{"n_layer": 8, "d_model": 160, "n_head": 2, "n_kv_head": 2, "head_dim": 64, "d_mlp": 640, "vocab_size": 8192, "activation": "relu", "norm": "rmsnorm", "norm_place": "pre", "norm_eps": 1e-06, "positions": "learned", "qk_norm": false, "attn_scale": 0.125, "bias": "all", "tie_embeddings": true, "parallel_block": false, "init": "trunc", "init_std_qkv": 0.0395, "init_std_o": 0.011, "init_std_up": 0.0395, "init_std_down": 0.00493, "optimizer": "muon_variant", "lr": 0.00519, "beta1": 0.93, "weight_decay": 0.049, "lr_head": 0.00782, "grad_clip": 1.0, "warmup_steps": 200, "schedule": "wsd", "decay_fraction": 0.665, "decay_shape": "linear", "final_lr_fraction": 0.05, "batch_tokens": 32768, "seq_len": 384, "doc_mask": true, "z_loss": 0.0001, "train_tokens": 194100000, "steps": 5924, "dataset": "wikipedia_en"}
MLP neurons of a small language model. Each row is named by its layer, matrix (up: input weights) and neuron, and shows model dimensions 48-143. Each number is 50 + 10 x the weight over its row's rms, rounded and kept within 0 to 99.
Before each neuron's rows, "fires on" lists the tokens most often at its 100 highest values on Wikipedia text that the model never trained on. A number after a token or word is its count.

fires on: "L" 19, "2" 18, " and" 12, " of" 10, "1" 9, " Succeeded" 6
L3.up15:53 54 36 55 43 55 46 47 61 46 35 55 68 47 42 47 61 44 42 68 49 49 53 35 54 49 39 58 59 48 32 72 47 64 48 49 55 47 40 55 63 60 52 38 53 54 62 31 54 43 55 56 64 48 53 58 42 50 41 46 52 51 56 37 83 55 48 56 40 36 58 69 51 54 32 36 56 49 50 54 55 52 45 60 42 49 45 49 63 56 57 46 59 54 56 32

fires on: "2" 36, "1" 20, " " 16, "0" 9, " \"" 4
L3.up264:36 46 61 40 55 45 58 36 55 48 44 41 45 42 43 36 53 62 52 57 24 47 46 49 49 49 57 36 34 54 55 51 48 51 58 55 55 41 66 54 65 38 52 64 53 47 44 55 58 44 45 52 44 47 41 39 55 63 51 43 46 40 53 36 56 37 50 44 63 43 36 59 63 46 58 67 45 46 66 38 55 73 39 83 63 51 68 44 57 47 45 45 47 36 58 44

fires on: " of" 20, "4" 13, "3" 9, " c" 7, " western" 4, " First" 4
L3.up208:57 67 38 46 49 29 41 48 21 48 53 63 44 42 50 32 58 55 68 51 50 49 40 51 30 22 49 39 45 53 39 42 31 56 51 65 29 44 56 51 75 47 59 41 46 62 44 65 56 50 34 61 50 54 39 39 63 50 46 42 58 55 52 37 61 57 61 37 46 44 49 34 57 60 45 61 56 34 58 44 64 58 55 38 63 52 47 66 54 64 50 50 43 49 51 56

fires on: "1" 20, "2" 20, "3" 6, " United" 5, "0" 5
L3.up316:55 44 34 54 46 43 56 51 64 46 32 43 59 47 50 59 47 60 28 46 43 54 42 58 67 47 43 53 57 38 46 68 58 58 51 69 60 61 46 54 65 55 44 45 47 49 68 28 54 41 59 60 47 53 56 55 64 50 55 50 37 30 44 58 56 64 46 59 52 64 66 44 56 38 50 65 55 33 55 49 65 49 58 65 50 72 51 48 43 43 51 38 59 44 57 49

fires on: "/" 31, " (" 27, " \"" 8, ":" 6
L3.up134:48 46 44 59 68 54 31 30 50 56 53 32 56 60 62 55 55 51 55 38 58 38 52 37 44 53 53 63 71 52 57 64 55 45 51 66 30 41 72 40 58 50 63 63 31 63 54 50 49 44 39 41 44 57 50 48 50 61 56 62 46 69 37 55 53 44 56 43 37 45 52 53 35 56 50 54 38 42 49 57 53 38 48 58 67 63 27 49 45 47 64 29 38 57 47 30

fires on: "0" 18, "." 17, " mi" 13, "7" 8, "–" 6, "-" 6
L3.up428:57 46 56 61 49 33 51 51 60 37 31 45 56 45 52 39 40 48 55 54 54 51 53 63 51 46 63 56 63 47 53 41 67 51 50 56 51 55 60 60 56 57 54 40 61 43 58 63 38 25 45 28 42 37 53 47 48 57 26 47 53 37 45 55 46 44 55 55 44 49 48 54 42 45 48 40 40 52 44 34 49 43 45 27 53 49 47 71 45 64 40 29 47 26 41 43

fires on: "." 86, " " 12
L3.up528:49 61 55 72 36 47 60 54 35 62 66 54 59 60 40 45 46 39 53 49 62 48 50 55 49 47 69 41 56 45 74 47 72 62 42 32 41 46 65 60 62 48 43 51 49 43 56 58 44 55 51 60 60 65 32 45 46 55 56 71 54 46 48 57 43 36 54 39 41 45 47 46 59 50 45 50 48 48 48 60 70 51 46 63 46 48 62 45 69 45 54 49 36 52 66 62

fires on: " |" 79, " and" 14, ":" 4
L3.up380:62 49 46 49 56 37 59 56 40 43 56 70 64 57 35 50 70 25 44 59 53 57 53 68 57 39 55 44 59 47 44 38 45 52 43 41 33 30 50 74 44 59 64 54 50 51 36 51 42 68 40 60 54 45 36 70 54 54 47 53 52 55 61 42 38 54 51 62 31 57 46 44 49 39 36 52 49 41 45 66 57 51 27 34 53 59 51 69 49 56 54 39 40 48 66 45

fires on: " of" 30, ":" 9, " (" 9, " de" 5
L3.up20:59 46 55 70 57 55 73 56 28 39 53 62 52 49 54 33 48 63 58 44 53 63 35 44 33 48 32 51 38 55 60 36 63 39 48 44 45 59 43 44 37 34 52 41 43 63 42 40 49 54 56 69 61 46 40 56 47 39 42 44 46 56 50 58 48 57 40 45 41 57 61 67 38 27 43 35 45 47 33 77 56 57 40 49 28 44 54 53 43 50 44 55 51 47 54 43

fires on: " December" 20, " November" 14, " (" 11, " October" 11, " the" 8, " that" 5
L3.up446:50 61 37 38 53 53 31 56 61 60 39 41 47 53 57 71 48 50 57 56 41 60 46 61 41 59 58 62 68 44 50 47 46 53 61 51 44 52 57 36 43 48 61 52 60 44 54 37 59 42 62 41 43 40 39 49 50 29 50 45 53 51 45 65 46 43 37 53 50 24 61 35 69 66 64 45 35 49 46 40 46 49 44 50 31 64 49 38 45 52 65 44 64 46 56 37

fires on: ":" 39, " " 29, " a" 12, " R" 4, " back" 4
L3.up372:50 51 42 61 29 50 53 34 62 42 49 50 36 49 53 35 57 42 51 62 48 48 52 70 41 57 32 45 61 46 40 65 53 54 65 45 35 51 51 53 45 77 43 43 42 45 44 41 55 48 68 54 42 53 55 63 62 54 43 46 54 51 63 47 65 50 40 49 54 62 37 47 44 49 66 56 44 55 63 46 39 38 34 57 50 50 46 52 36 36 72 47 72 39 47 47

fires on: "S" 30, " &" 13, "L" 6, "E" 6, "I" 5
L3.up535:64 53 52 51 49 64 44 54 74 51 48 55 44 42 42 29 52 62 50 54 37 29 72 42 61 68 35 58 67 64 29 46 52 34 64 45 59 44 46 38 60 60 55 62 60 46 58 70 45 57 52 52 38 46 48 64 61 52 39 57 55 42 37 57 47 58 72 59 71 60 31 52 47 40 32 34 49 43 44 46 47 58 43 35 56 57 52 42 20 40 55 48 54 60 46 52

fires on: "0" 34, "6" 16, "5" 14, "3" 11, "2" 6, "7" 5
L3.up585:44 52 57 62 66 37 38 52 57 58 36 45 57 45 65 47 57 53 60 45 48 48 77 69 48 64 32 54 70 47 50 60 52 46 40 46 39 50 51 63 58 36 44 52 38 44 61 59 47 51 46 45 51 48 45 63 54 48 24 45 61 50 40 28 51 67 57 45 59 54 53 39 52 45 51 52 34 37 41 37 59 33 48 38 70 50 53 62 56 65 61 28 45 39 45 56

fires on: "al" 19, " d" 17, " s" 12, " pro" 6, "at" 4
L3.up84:44 53 58 58 48 42 49 35 31 54 63 40 62 54 62 48 52 46 51 42 47 54 49 74 41 22 72 53 47 56 52 46 25 50 51 80 72 48 41 47 45 62 53 49 53 45 33 62 46 50 46 53 55 49 51 44 64 68 45 56 53 37 53 55 46 60 61 55 36 54 47 28 45 36 41 57 47 44 54 68 43 41 45 56 56 45 55 44 43 48 63 52 59 49 49 44

fires on: " and" 15, " by" 11, " as" 9, " S" 7, " L" 7, "s" 6
L3.up33:55 31 60 52 24 57 40 51 48 39 47 60 37 45 48 42 48 35 51 42 57 37 48 52 60 50 43 63 59 70 34 55 47 61 41 48 59 51 42 70 63 49 64 61 56 63 47 67 45 55 54 55 64 36 53 58 55 57 46 46 46 60 49 62 44 65 58 55 28 44 44 52 48 61 61 39 46 42 32 49 48 47 58 43 59 46 56 32 27 51 47 41 59 54 32 47

fires on: "." 48, "-" 30, " " 12, ":" 4
L3.up64:50 45 51 45 42 39 44 46 59 45 55 25 56 51 55 38 40 51 51 47 43 43 47 58 57 47 49 55 66 43 60 65 47 41 49 46 62 34 49 50 48 53 43 46 55 48 35 61 49 51 64 53 50 39 52 29 60 68 51 56 50 36 34 38 49 46 52 45 53 45 51 52 51 61 65 50 52 77 56 67 51 55 36 69 34 55 48 38 55 50 58 36 37 56 48 57

fires on: " " 27, "p" 22, " (" 16, "\"" 10, " |" 5, " ." 5
L3.up450:44 36 42 65 40 49 72 57 66 43 54 34 50 68 41 43 39 55 56 45 39 50 41 58 52 47 52 42 44 44 63 40 53 52 49 56 41 48 67 61 50 57 70 54 54 45 53 63 57 35 70 46 55 46 48 45 48 51 47 65 48 51 50 35 41 53 47 62 49 54 50 60 50 46 55 52 52 65 45 49 52 41 61 64 70 44 49 45 56 56 35 44 44 55 57 44

fires on: " to" 30, "st" 9, ".S" 7, " the" 6, " can" 5, " his" 5
L3.up410:64 69 29 42 81 41 45 52 42 56 65 53 54 55 66 34 63 44 42 32 50 33 42 46 51 52 71 58 51 55 44 51 59 25 44 52 53 62 54 45 48 53 43 54 42 25 56 70 51 43 53 57 60 52 47 43 44 60 44 37 62 41 55 72 59 61 61 43 54 46 67 51 43 52 62 54 50 49 59 60 45 53 42 33 52 37 64 41 50 42 49 51 65 31 46 53

fires on: ")" 70, "\"" 28
L3.up615:61 53 51 46 41 53 66 17 66 43 62 43 44 52 53 54 40 64 52 54 45 53 58 46 55 54 49 41 50 51 43 52 68 35 48 69 38 39 47 21 49 59 52 68 53 64 62 69 36 49 53 53 61 62 70 43 57 71 40 42 50 53 39 39 48 51 57 40 50 52 45 41 42 55 54 50 60 50 38 66 50 35 60 53 45 46 62 39 48 53 54 45 25 54 52 42

fires on: "," 24, " may" 12, " of" 10, " As" 10, " were" 5, "9" 5
L3.up408:70 64 59 36 54 48 40 51 43 35 40 48 51 43 55 33 52 50 44 54 51 52 53 64 71 47 53 46 45 62 36 55 43 52 38 41 19 53 52 52 40 55 55 54 56 49 43 64 41 47 67 49 51 44 67 41 35 47 59 38 70 65 37 33 31 57 58 34 60 40 51 50 44 37 57 46 59 36 37 50 47 57 41 44 61 40 41 32 80 43 47 48 65 43 57 76

fires on: " of" 83, " between" 7, " on" 4
L3.up253:42 54 41 25 43 66 48 44 36 40 70 60 61 50 59 40 59 32 62 62 51 39 31 47 29 55 30 58 60 36 35 55 38 51 53 44 57 42 45 46 53 55 45 59 44 61 59 46 48 56 64 48 59 43 45 43 42 66 46 45 52 46 55 47 45 46 50 73 43 49 53 56 47 51 48 45 64 56 59 62 43 55 49 57 53 51 55 36 45 51 54 43 68 51 42 45

fires on: " |" 58, "|" 37, " of" 5
L3.up91:58 54 20 58 54 49 65 45 60 37 37 37 59 64 54 55 66 48 46 43 56 65 47 54 42 33 24 47 48 43 56 48 41 50 61 48 52 54 53 65 47 62 68 47 50 70 58 46 63 55 52 63 57 53 34 47 62 44 50 33 38 68 63 62 38 47 60 65 48 42 50 66 40 44 38 56 62 31 42 61 62 62 40 51 40 44 47 55 63 61 52 54 46 54 58 56

fires on: "E" 23, "M" 17, "P" 11, "F" 11, "S" 10, "R" 8
L3.up262:76 60 57 44 45 50 50 52 49 46 52 47 39 42 34 16 67 58 45 36 50 38 54 50 50 62 61 60 66 48 53 45 64 54 55 36 43 62 45 52 40 46 52 59 58 46 61 46 50 52 54 67 48 55 39 57 59 59 59 39 54 52 56 61 35 42 63 52 62 62 65 66 60 32 47 56 47 45 38 40 35 76 57 47 34 53 59 44 35 50 28 58 53 44 70 56

fires on: "-" 18, " on" 11, "9" 11, " first" 7, "3" 7, "0" 7
L3.up581:52 56 44 58 44 48 54 45 58 53 36 55 43 39 60 36 55 38 58 41 55 43 60 54 32 41 40 47 66 50 48 59 28 49 71 67 36 58 56 62 44 40 43 45 53 52 49 43 50 35 44 34 50 58 64 39 40 53 34 59 43 44 54 56 52 46 38 42 57 57 48 47 41 61 48 59 44 31 61 36 38 71 49 42 61 53 41 66 44 44 30 49 54 45 56 52

fires on: "1" 33, "4" 12, "6" 8, "3" 7, "2" 7
L3.up101:50 48 54 55 55 38 54 44 69 48 40 41 61 54 56 35 52 42 39 49 39 46 37 55 43 36 46 45 58 39 48 59 40 52 38 70 39 54 58 58 59 54 58 49 61 56 57 26 49 57 54 50 52 46 49 55 56 51 43 52 55 46 57 40 68 21 55 58 48 61 46 45 48 61 62 62 73 43 46 44 60 46 48 69 49 58 63 76 68 41 69 47 34 54 62 48

fires on: " |" 55, " " 15, " (" 10, "–" 8
L3.up52:51 53 55 68 51 44 49 43 40 52 41 45 49 45 54 51 34 53 49 75 32 42 57 56 51 46 60 52 56 40 42 51 58 50 37 61 53 63 69 41 58 60 59 34 39 56 59 61 40 56 53 31 39 47 54 33 59 52 26 65 53 32 42 61 63 66 42 49 49 52 67 48 40 62 55 81 46 54 31 49 47 54 47 46 51 50 47 44 47 44 51 42 40 45 39 37

fires on: " |" 97
L3.up194:65 48 52 65 55 22 47 59 57 19 39 55 62 53 49 36 37 45 47 56 50 44 57 56 45 60 50 50 48 60 49 54 46 63 55 57 48 43 57 66 41 54 58 33 48 60 73 68 57 56 45 51 47 50 36 48 44 62 52 40 59 58 54 41 39 35 61 49 42 49 60 62 46 54 40 52 48 41 48 54 57 36 33 48 45 37 44 55 46 54 45 43 43 56 49 33

fires on: " (" 15, " who" 13, " of" 11, " that" 9, " =\n\n" 5, ":" 5
L3.up635:44 60 36 54 49 49 48 70 43 61 26 48 51 73 71 37 47 46 51 47 49 59 40 57 46 68 83 47 41 53 43 76 42 48 49 58 44 26 46 58 59 43 48 57 59 69 40 46 54 47 43 34 54 50 49 41 54 33 49 38 40 79 50 43 45 54 47 49 48 33 53 50 56 59 48 47 48 50 39 54 65 45 44 52 55 59 56 55 63 55 50 34 40 59 55 50

fires on: " but" 31, " had" 29, " Although" 7, " It" 7, " Following" 4
L3.up95:43 57 66 31 56 57 61 36 45 58 52 46 43 42 39 52 34 50 63 45 69 53 44 35 63 72 51 50 39 53 53 51 45 55 40 60 56 31 40 59 45 28 56 44 61 47 60 54 38 39 54 62 61 54 25 42 47 62 66 57 55 47 43 40 37 48 36 66 30 54 58 31 54 59 47 65 36 38 38 45 53 56 50 52 31 66 50 39 59 70 61 35 69 54 39 59

fires on: " " 83, " |" 4
L3.up85:57 56 61 51 46 42 59 42 43 53 54 42 65 58 46 57 42 53 71 58 58 57 34 72 62 49 66 51 57 65 56 64 57 45 56 59 39 61 53 54 58 62 51 47 50 57 52 58 65 60 61 49 45 47 50 52 53 60 48 43 42 43 46 44 42 53 41 46 52 58 40 63 39 46 46 53 27 62 52 44 44 49 52 55 58 50 60 50 70 59 60 49 77 45 45 45

fires on: " the" 25, " of" 16, " his" 10, " as" 10, ":" 6
L3.up170:42 58 36 52 49 49 62 41 37 40 63 50 58 39 48 46 67 54 62 41 47 54 40 46 51 45 54 51 36 48 36 42 56 38 60 30 45 49 58 51 39 55 53 60 63 42 59 42 56 56 65 66 38 50 50 62 40 46 40 29 48 41 55 45 56 48 53 56 54 40 48 53 44 40 59 39 63 44 64 54 59 74 55 40 44 37 63 58 39 56 27 45 54 22 64 59

fires on: " of" 55, " the" 15, " " 9, "." 5
L3.up35:58 60 56 50 44 53 62 56 51 45 53 58 66 40 56 22 28 40 61 52 60 48 57 60 49 64 62 29 54 57 58 53 47 24 44 59 59 44 65 72 43 47 40 53 59 48 61 37 45 50 58 47 42 52 53 45 57 64 59 64 36 53 52 42 44 33 56 59 34 42 54 42 51 63 58 52 55 74 61 47 61 51 69 45 52 62 58 52 64 59 44 58 48 50 68 52

fires on: ")\n" 18, "\n" 15, "0" 10, "3" 10, "4" 7, "2" 7
L3.up60:31 55 48 50 44 49 48 32 46 47 50 47 40 46 52 60 47 51 62 42 45 43 57 33 55 40 52 37 53 41 52 58 56 48 53 39 45 55 62 45 42 35 46 72 49 42 36 66 57 51 40 47 42 58 36 49 50 58 45 40 48 34 38 61 53 62 50 41 59 49 50 68 43 54 59 66 53 48 61 62 41 58 60 58 43 50 65 47 45 51 33 65 32 53 46 65

fires on: "\n" 15, " as" 15, " –" 10, " -" 9, " High" 9, " at" 7
L3.up57:39 49 65 52 41 53 49 51 47 40 66 45 67 43 54 37 45 36 54 56 58 43 47 64 30 48 55 47 57 75 29 44 47 38 65 61 47 63 62 50 56 43 46 65 59 60 61 61 29 37 50 58 33 63 49 59 55 56 48 37 49 48 47 50 52 56 55 47 43 59 48 61 55 33 37 59 63 53 44 43 54 51 61 46 57 52 45 21 48 52 39 54 67 44 61 48

fires on: "0" 68, "1" 21, "3" 6
L3.up16:71 61 47 49 65 68 69 40 64 39 30 46 60 46 68 34 80 41 48 48 21 54 46 43 54 53 44 49 41 47 39 66 39 54 38 58 41 59 39 40 41 49 40 48 57 44 55 50 55 35 64 59 49 54 54 52 65 60 32 41 50 49 49 56 66 57 32 42 44 65 59 63 56 50 43 43 60 47 47 44 67 46 53 60 45 49 49 68 44 50 65 34 53 43 45 45

fires on: "." 41, " to" 24, ":" 9
L3.up113:64 60 67 57 53 29 51 63 42 44 46 50 50 58 44 48 59 51 52 44 56 45 42 45 45 47 48 39 72 35 45 63 52 42 42 47 37 34 56 46 68 65 32 53 55 37 31 38 57 55 43 52 53 55 46 54 56 60 25 27 51 56 40 48 51 56 49 39 28 40 45 37 55 73 45 41 62 43 61 45 28 45 38 51 58 51 45 48 28 33 65 54 62 37 41 53

fires on: " of" 21, " is" 18, "'s" 9, " and" 9, ":" 6
L3.up241:36 50 48 44 33 62 48 54 51 43 50 61 63 51 63 44 53 49 48 39 48 48 56 41 51 58 57 55 55 56 45 57 44 55 45 39 74 21 62 30 63 75 65 63 52 56 55 37 56 52 58 62 63 59 45 38 63 91 32 40 75 62 66 43 49 47 44 58 55 63 47 40 46 62 46 42 59 40 55 61 37 63 44 55 31 56 41 48 66 45 51 54 50 55 63 52

fires on: " to" 32, ":" 18, " the" 13, "on" 5, " in" 5, "ing" 5
L3.up121:52 49 61 47 42 42 29 40 46 48 59 55 53 51 57 35 56 51 73 46 39 57 44 42 68 36 40 45 54 60 50 49 53 58 60 55 71 63 41 49 61 49 36 52 43 60 54 46 48 49 42 51 47 38 32 64 53 60 40 63 56 61 49 54 39 61 58 50 69 41 42 37 75 47 51 68 51 50 37 44 32 64 31 41 51 61 53 49 57 47 63 43 38 42 39 72

fires on: " of" 38, "b" 18, " b" 11, " st" 9, "," 6
L3.up413:61 60 43 35 36 44 66 54 52 58 53 46 59 52 50 27 37 72 44 53 40 35 67 45 59 52 38 40 52 52 46 52 47 58 41 45 25 47 52 41 49 60 75 25 46 50 40 67 49 53 46 41 43 53 25 48 62 56 45 45 44 58 65 54 56 59 61 34 48 58 60 58 48 49 58 44 45 42 51 39 61 69 52 69 44 53 44 30 55 71 48 56 49 50 40 67

fires on: "." 50, "-" 12, " exp" 10, "-f" 8, "arg" 4
L3.up299:66 44 46 57 44 48 73 31 53 50 41 34 43 47 52 38 45 59 54 48 58 50 46 59 43 60 57 59 52 54 51 59 57 26 69 38 57 60 63 57 35 37 63 40 66 48 24 48 34 48 40 58 33 57 60 36 68 54 40 34 40 39 47 55 52 39 52 79 60 50 39 60 44 59 56 53 43 48 61 57 41 45 58 55 58 71 45 52 59 33 43 40 43 60 51 66

fires on: " |" 37, " " 34, "2" 17, " W" 4
L3.up438:50 58 47 62 39 49 50 38 57 42 57 61 48 21 44 35 34 47 45 64 56 39 48 57 32 48 53 55 46 36 53 59 58 66 47 41 39 58 50 48 43 45 49 37 49 63 53 64 54 53 43 56 50 62 53 47 69 53 51 38 41 29 59 66 39 39 32 52 42 46 50 55 52 52 37 59 42 56 41 65 65 60 48 61 38 45 48 37 46 60 42 52 57 52 42 54

fires on: " the" 50, " as" 9, "ed" 6, "ing" 5, " and" 5
L3.up127:54 53 54 35 60 59 39 33 45 31 53 59 48 46 41 39 47 32 57 44 58 48 58 63 58 52 53 42 46 62 46 57 66 54 55 59 55 40 40 51 69 61 53 47 55 50 44 50 45 48 45 61 56 45 54 73 34 65 54 65 45 80 48 47 50 43 50 62 58 45 52 41 45 48 51 33 70 29 50 64 35 45 34 46 59 34 63 47 49 59 57 43 70 46 53 47

fires on: " " 57, ":" 15, "–" 4
L3.up568:39 47 45 68 44 55 31 46 70 40 43 62 60 35 42 39 32 47 47 45 62 53 35 47 53 53 29 54 58 41 49 49 71 52 57 44 37 35 45 73 44 47 46 53 47 51 48 52 72 23 64 47 48 66 51 51 38 66 40 49 46 44 42 51 49 42 49 44 54 61 39 44 46 54 47 42 43 42 48 52 53 52 40 44 40 51 53 38 46 60 36 41 62 46 52 71

fires on: "\n" 46, "-" 13, ")\n" 13, "})\n" 6, ";" 5, "," 5
L3.up603:66 36 58 57 51 32 44 56 35 60 46 46 44 43 44 40 61 41 51 55 44 55 61 44 46 53 40 52 60 67 48 58 46 36 34 53 56 58 59 53 63 62 40 40 33 43 48 67 33 57 23 35 49 43 52 50 54 36 47 35 73 34 52 47 60 46 49 36 44 24 41 34 52 52 55 40 47 44 53 64 44 53 59 54 45 36 55 39 49 42 22 59 63 42 43 51

fires on: "\"" 65, " |" 15, ")\n" 9, ")" 5
L3.up406:43 51 38 63 44 40 59 46 41 49 42 42 44 50 51 43 56 57 54 55 64 53 38 53 31 52 43 49 56 64 40 39 47 54 45 49 48 41 41 32 45 72 41 62 49 56 51 63 41 62 58 45 48 61 55 46 45 45 50 23 46 59 64 41 53 51 48 45 49 34 67 34 51 65 61 52 60 48 60 60 30 76 70 45 48 35 48 37 42 51 63 40 52 40 63 41

fires on: " first" 42, " final" 9, " next" 7, " early" 6, " also" 5
L3.up83:45 38 70 39 24 51 48 49 58 43 56 39 52 36 38 52 56 52 66 59 50 49 54 61 74 60 52 51 47 47 33 48 42 60 52 54 67 49 46 48 33 21 47 46 39 46 52 45 50 48 31 39 42 45 42 60 48 42 45 28 47 64 53 42 49 39 71 51 62 51 40 49 63 53 59 43 61 64 44 44 50 41 47 43 43 35 45 52 68 65 46 36 48 54 51 47

fires on: " d" 18, " to" 17, "-" 14, "p" 7, " pro" 5, " m" 4
L3.up153:36 48 45 47 38 59 41 46 34 51 51 31 36 43 49 25 58 50 51 46 52 46 51 65 44 33 45 43 49 50 70 56 43 41 33 57 53 74 38 29 55 41 49 45 56 32 47 47 58 57 48 61 39 61 66 54 70 58 50 60 49 49 53 58 48 56 46 39 38 49 39 48 51 52 37 51 33 59 30 67 45 42 55 38 39 49 65 57 43 44 65 55 63 42 61 50

fires on: " St" 22, " |" 20, "ke" 11, " L" 8, "ew" 4, " W" 4
L3.up90:61 43 47 59 62 31 46 37 40 41 47 50 49 45 29 44 40 49 31 56 51 50 47 46 44 55 47 49 52 39 60 45 40 51 59 48 41 41 61 64 65 73 58 36 47 65 43 51 50 76 42 46 48 57 22 40 57 54 48 33 43 66 36 54 57 55 66 44 45 46 51 62 69 47 47 31 47 65 61 51 43 62 57 54 63 51 63 49 46 53 61 41 54 51 42 58

fires on: " of" 80, " in" 7
L3.up286:35 57 47 50 61 44 56 61 48 53 40 52 51 43 58 38 64 45 35 43 39 67 51 51 46 46 39 21 54 44 72 46 39 58 56 50 44 60 62 54 50 43 49 44 26 60 62 60 53 52 47 59 49 50 46 44 45 38 53 45 48 45 49 50 50 70 62 33 47 53 53 39 57 35 56 55 47 31 54 47 39 52 45 55 51 52 57 41 68 68 41 59 55 53 45 48

fires on: " in" 41, " –" 16, " as" 15, " and" 11, " &" 4
L3.up233:53 43 38 59 34 49 56 68 50 44 50 65 53 59 54 42 64 49 50 45 51 49 47 55 30 49 59 43 56 65 41 45 48 54 65 66 66 52 57 49 47 57 40 51 66 37 39 54 53 44 53 54 42 52 51 61 53 74 31 47 63 59 64 40 44 56 51 61 35 35 61 60 40 45 52 34 58 53 42 62 43 64 66 36 34 53 46 49 42 53 40 48 64 62 40 33

fires on: "–" 67, "-" 14, " (" 13
L3.up334:45 54 53 30 59 50 40 59 50 41 60 49 58 45 68 42 46 58 66 57 48 45 54 70 44 55 52 56 51 61 37 63 54 36 38 45 39 51 51 33 55 48 66 55 53 51 64 44 47 53 52 42 36 60 59 57 57 48 31 59 45 43 40 49 43 54 46 33 45 41 57 53 47 42 47 59 44 36 40 57 46 46 57 44 46 41 56 31 31 41 58 35 55 43 33 18

fires on: " of" 70, "az" 5, "z" 4
L3.up453:46 44 48 53 56 63 65 58 35 54 47 50 55 39 62 66 50 68 36 44 39 51 56 35 49 44 58 52 53 57 41 49 58 50 45 51 51 44 57 50 70 58 34 42 48 45 30 49 49 56 48 42 51 39 42 42 61 52 76 44 42 34 52 59 55 66 52 36 41 69 57 50 44 64 45 64 48 49 51 43 43 41 46 54 56 53 51 36 45 47 50 33 44 52 56 46

fires on: ")\n" 26, " |" 22, "\n" 18, " pl" 7, ";\n" 5, "\n\n" 4
L3.up226:53 43 38 52 56 35 56 48 55 30 43 59 33 55 28 60 38 62 55 51 57 50 61 62 33 42 28 44 44 47 60 60 68 38 23 45 53 54 57 69 46 41 32 41 52 51 47 64 61 47 33 52 52 52 46 53 38 45 65 35 59 50 40 52 58 44 45 41 51 43 60 40 44 45 59 31 56 45 40 77 50 43 48 45 62 53 60 59 49 45 39 38 54 54 47 65

fires on: " He" 45, " It" 36, " had" 9, " having" 4
L3.up148:37 51 42 50 58 57 67 50 45 59 23 55 46 57 33 51 46 50 45 62 48 58 46 46 57 66 64 36 40 54 58 68 60 44 38 51 66 45 42 64 47 53 53 50 44 52 48 50 39 47 41 42 57 45 39 37 52 54 52 45 41 70 57 49 35 51 45 53 61 48 50 54 38 48 65 80 40 54 52 45 50 50 42 45 35 47 55 76 48 64 46 55 55 57 62 52

fires on: "," 69, " that" 8, " for" 6, " of" 5
L3.up634:52 56 74 56 63 45 50 60 37 72 44 33 53 45 45 42 72 47 45 55 59 39 59 68 52 47 34 47 72 59 36 57 29 64 58 51 39 67 60 37 42 46 51 38 44 33 63 56 51 50 53 50 52 40 50 56 44 65 53 35 67 67 43 49 39 48 60 56 33 39 59 55 52 46 42 66 52 39 38 50 57 55 46 55 49 53 48 37 46 58 48 51 54 61 40 61

fires on: "," 17, "==\n" 15, ".;" 7, ";" 7, "." 6, " Preceded" 6
L3.up452:50 57 42 58 63 41 47 51 57 51 41 44 44 44 43 30 40 49 51 57 56 58 66 52 34 42 77 45 54 56 62 55 45 33 41 79 41 44 63 59 51 46 52 37 47 51 53 43 41 49 42 58 52 39 52 58 41 33 66 29 53 31 52 40 66 52 39 62 38 45 49 39 61 56 42 56 39 53 63 37 54 48 41 44 37 51 44 59 51 53 55 63 61 54 61 33

fires on: " of" 82, " Church" 5
L3.up492:32 58 25 52 54 55 65 59 46 54 55 61 44 39 49 66 55 60 46 71 38 51 45 50 31 56 33 53 58 45 45 37 60 48 50 56 41 51 46 47 52 47 65 39 35 59 55 42 47 72 41 56 43 52 42 29 34 44 71 48 39 55 37 49 46 62 71 41 46 51 43 49 65 59 60 56 44 31 59 36 47 38 47 39 61 55 75 43 43 54 43 58 45 36 63 62

fires on: " of" 41, "==\n" 10, "\n" 8, "\"" 8, " as" 6
L3.up76:60 61 45 61 51 41 60 66 41 54 46 53 49 46 60 44 42 70 64 70 41 43 66 51 56 52 45 43 58 53 51 43 53 52 54 65 36 56 48 62 67 46 70 39 45 43 78 61 34 51 47 65 50 33 43 37 35 58 58 22 52 48 51 37 40 74 58 48 46 44 48 46 59 50 58 53 35 51 46 61 51 34 31 57 53 43 56 48 45 56 67 63 43 64 44 40

fires on: "–" 37, "6" 12, "-" 8, "1" 7, "7" 7
L3.up244:45 32 55 51 47 41 36 61 65 52 59 54 68 47 46 55 58 36 49 47 48 54 60 54 57 38 47 42 60 42 37 50 40 44 59 62 54 62 77 81 63 56 60 45 61 43 52 40 52 45 66 44 43 66 58 48 64 64 28 47 44 39 50 55 60 58 45 60 68 34 55 65 63 54 38 44 43 52 37 53 46 57 47 50 49 48 54 40 42 50 40 35 48 61 33 47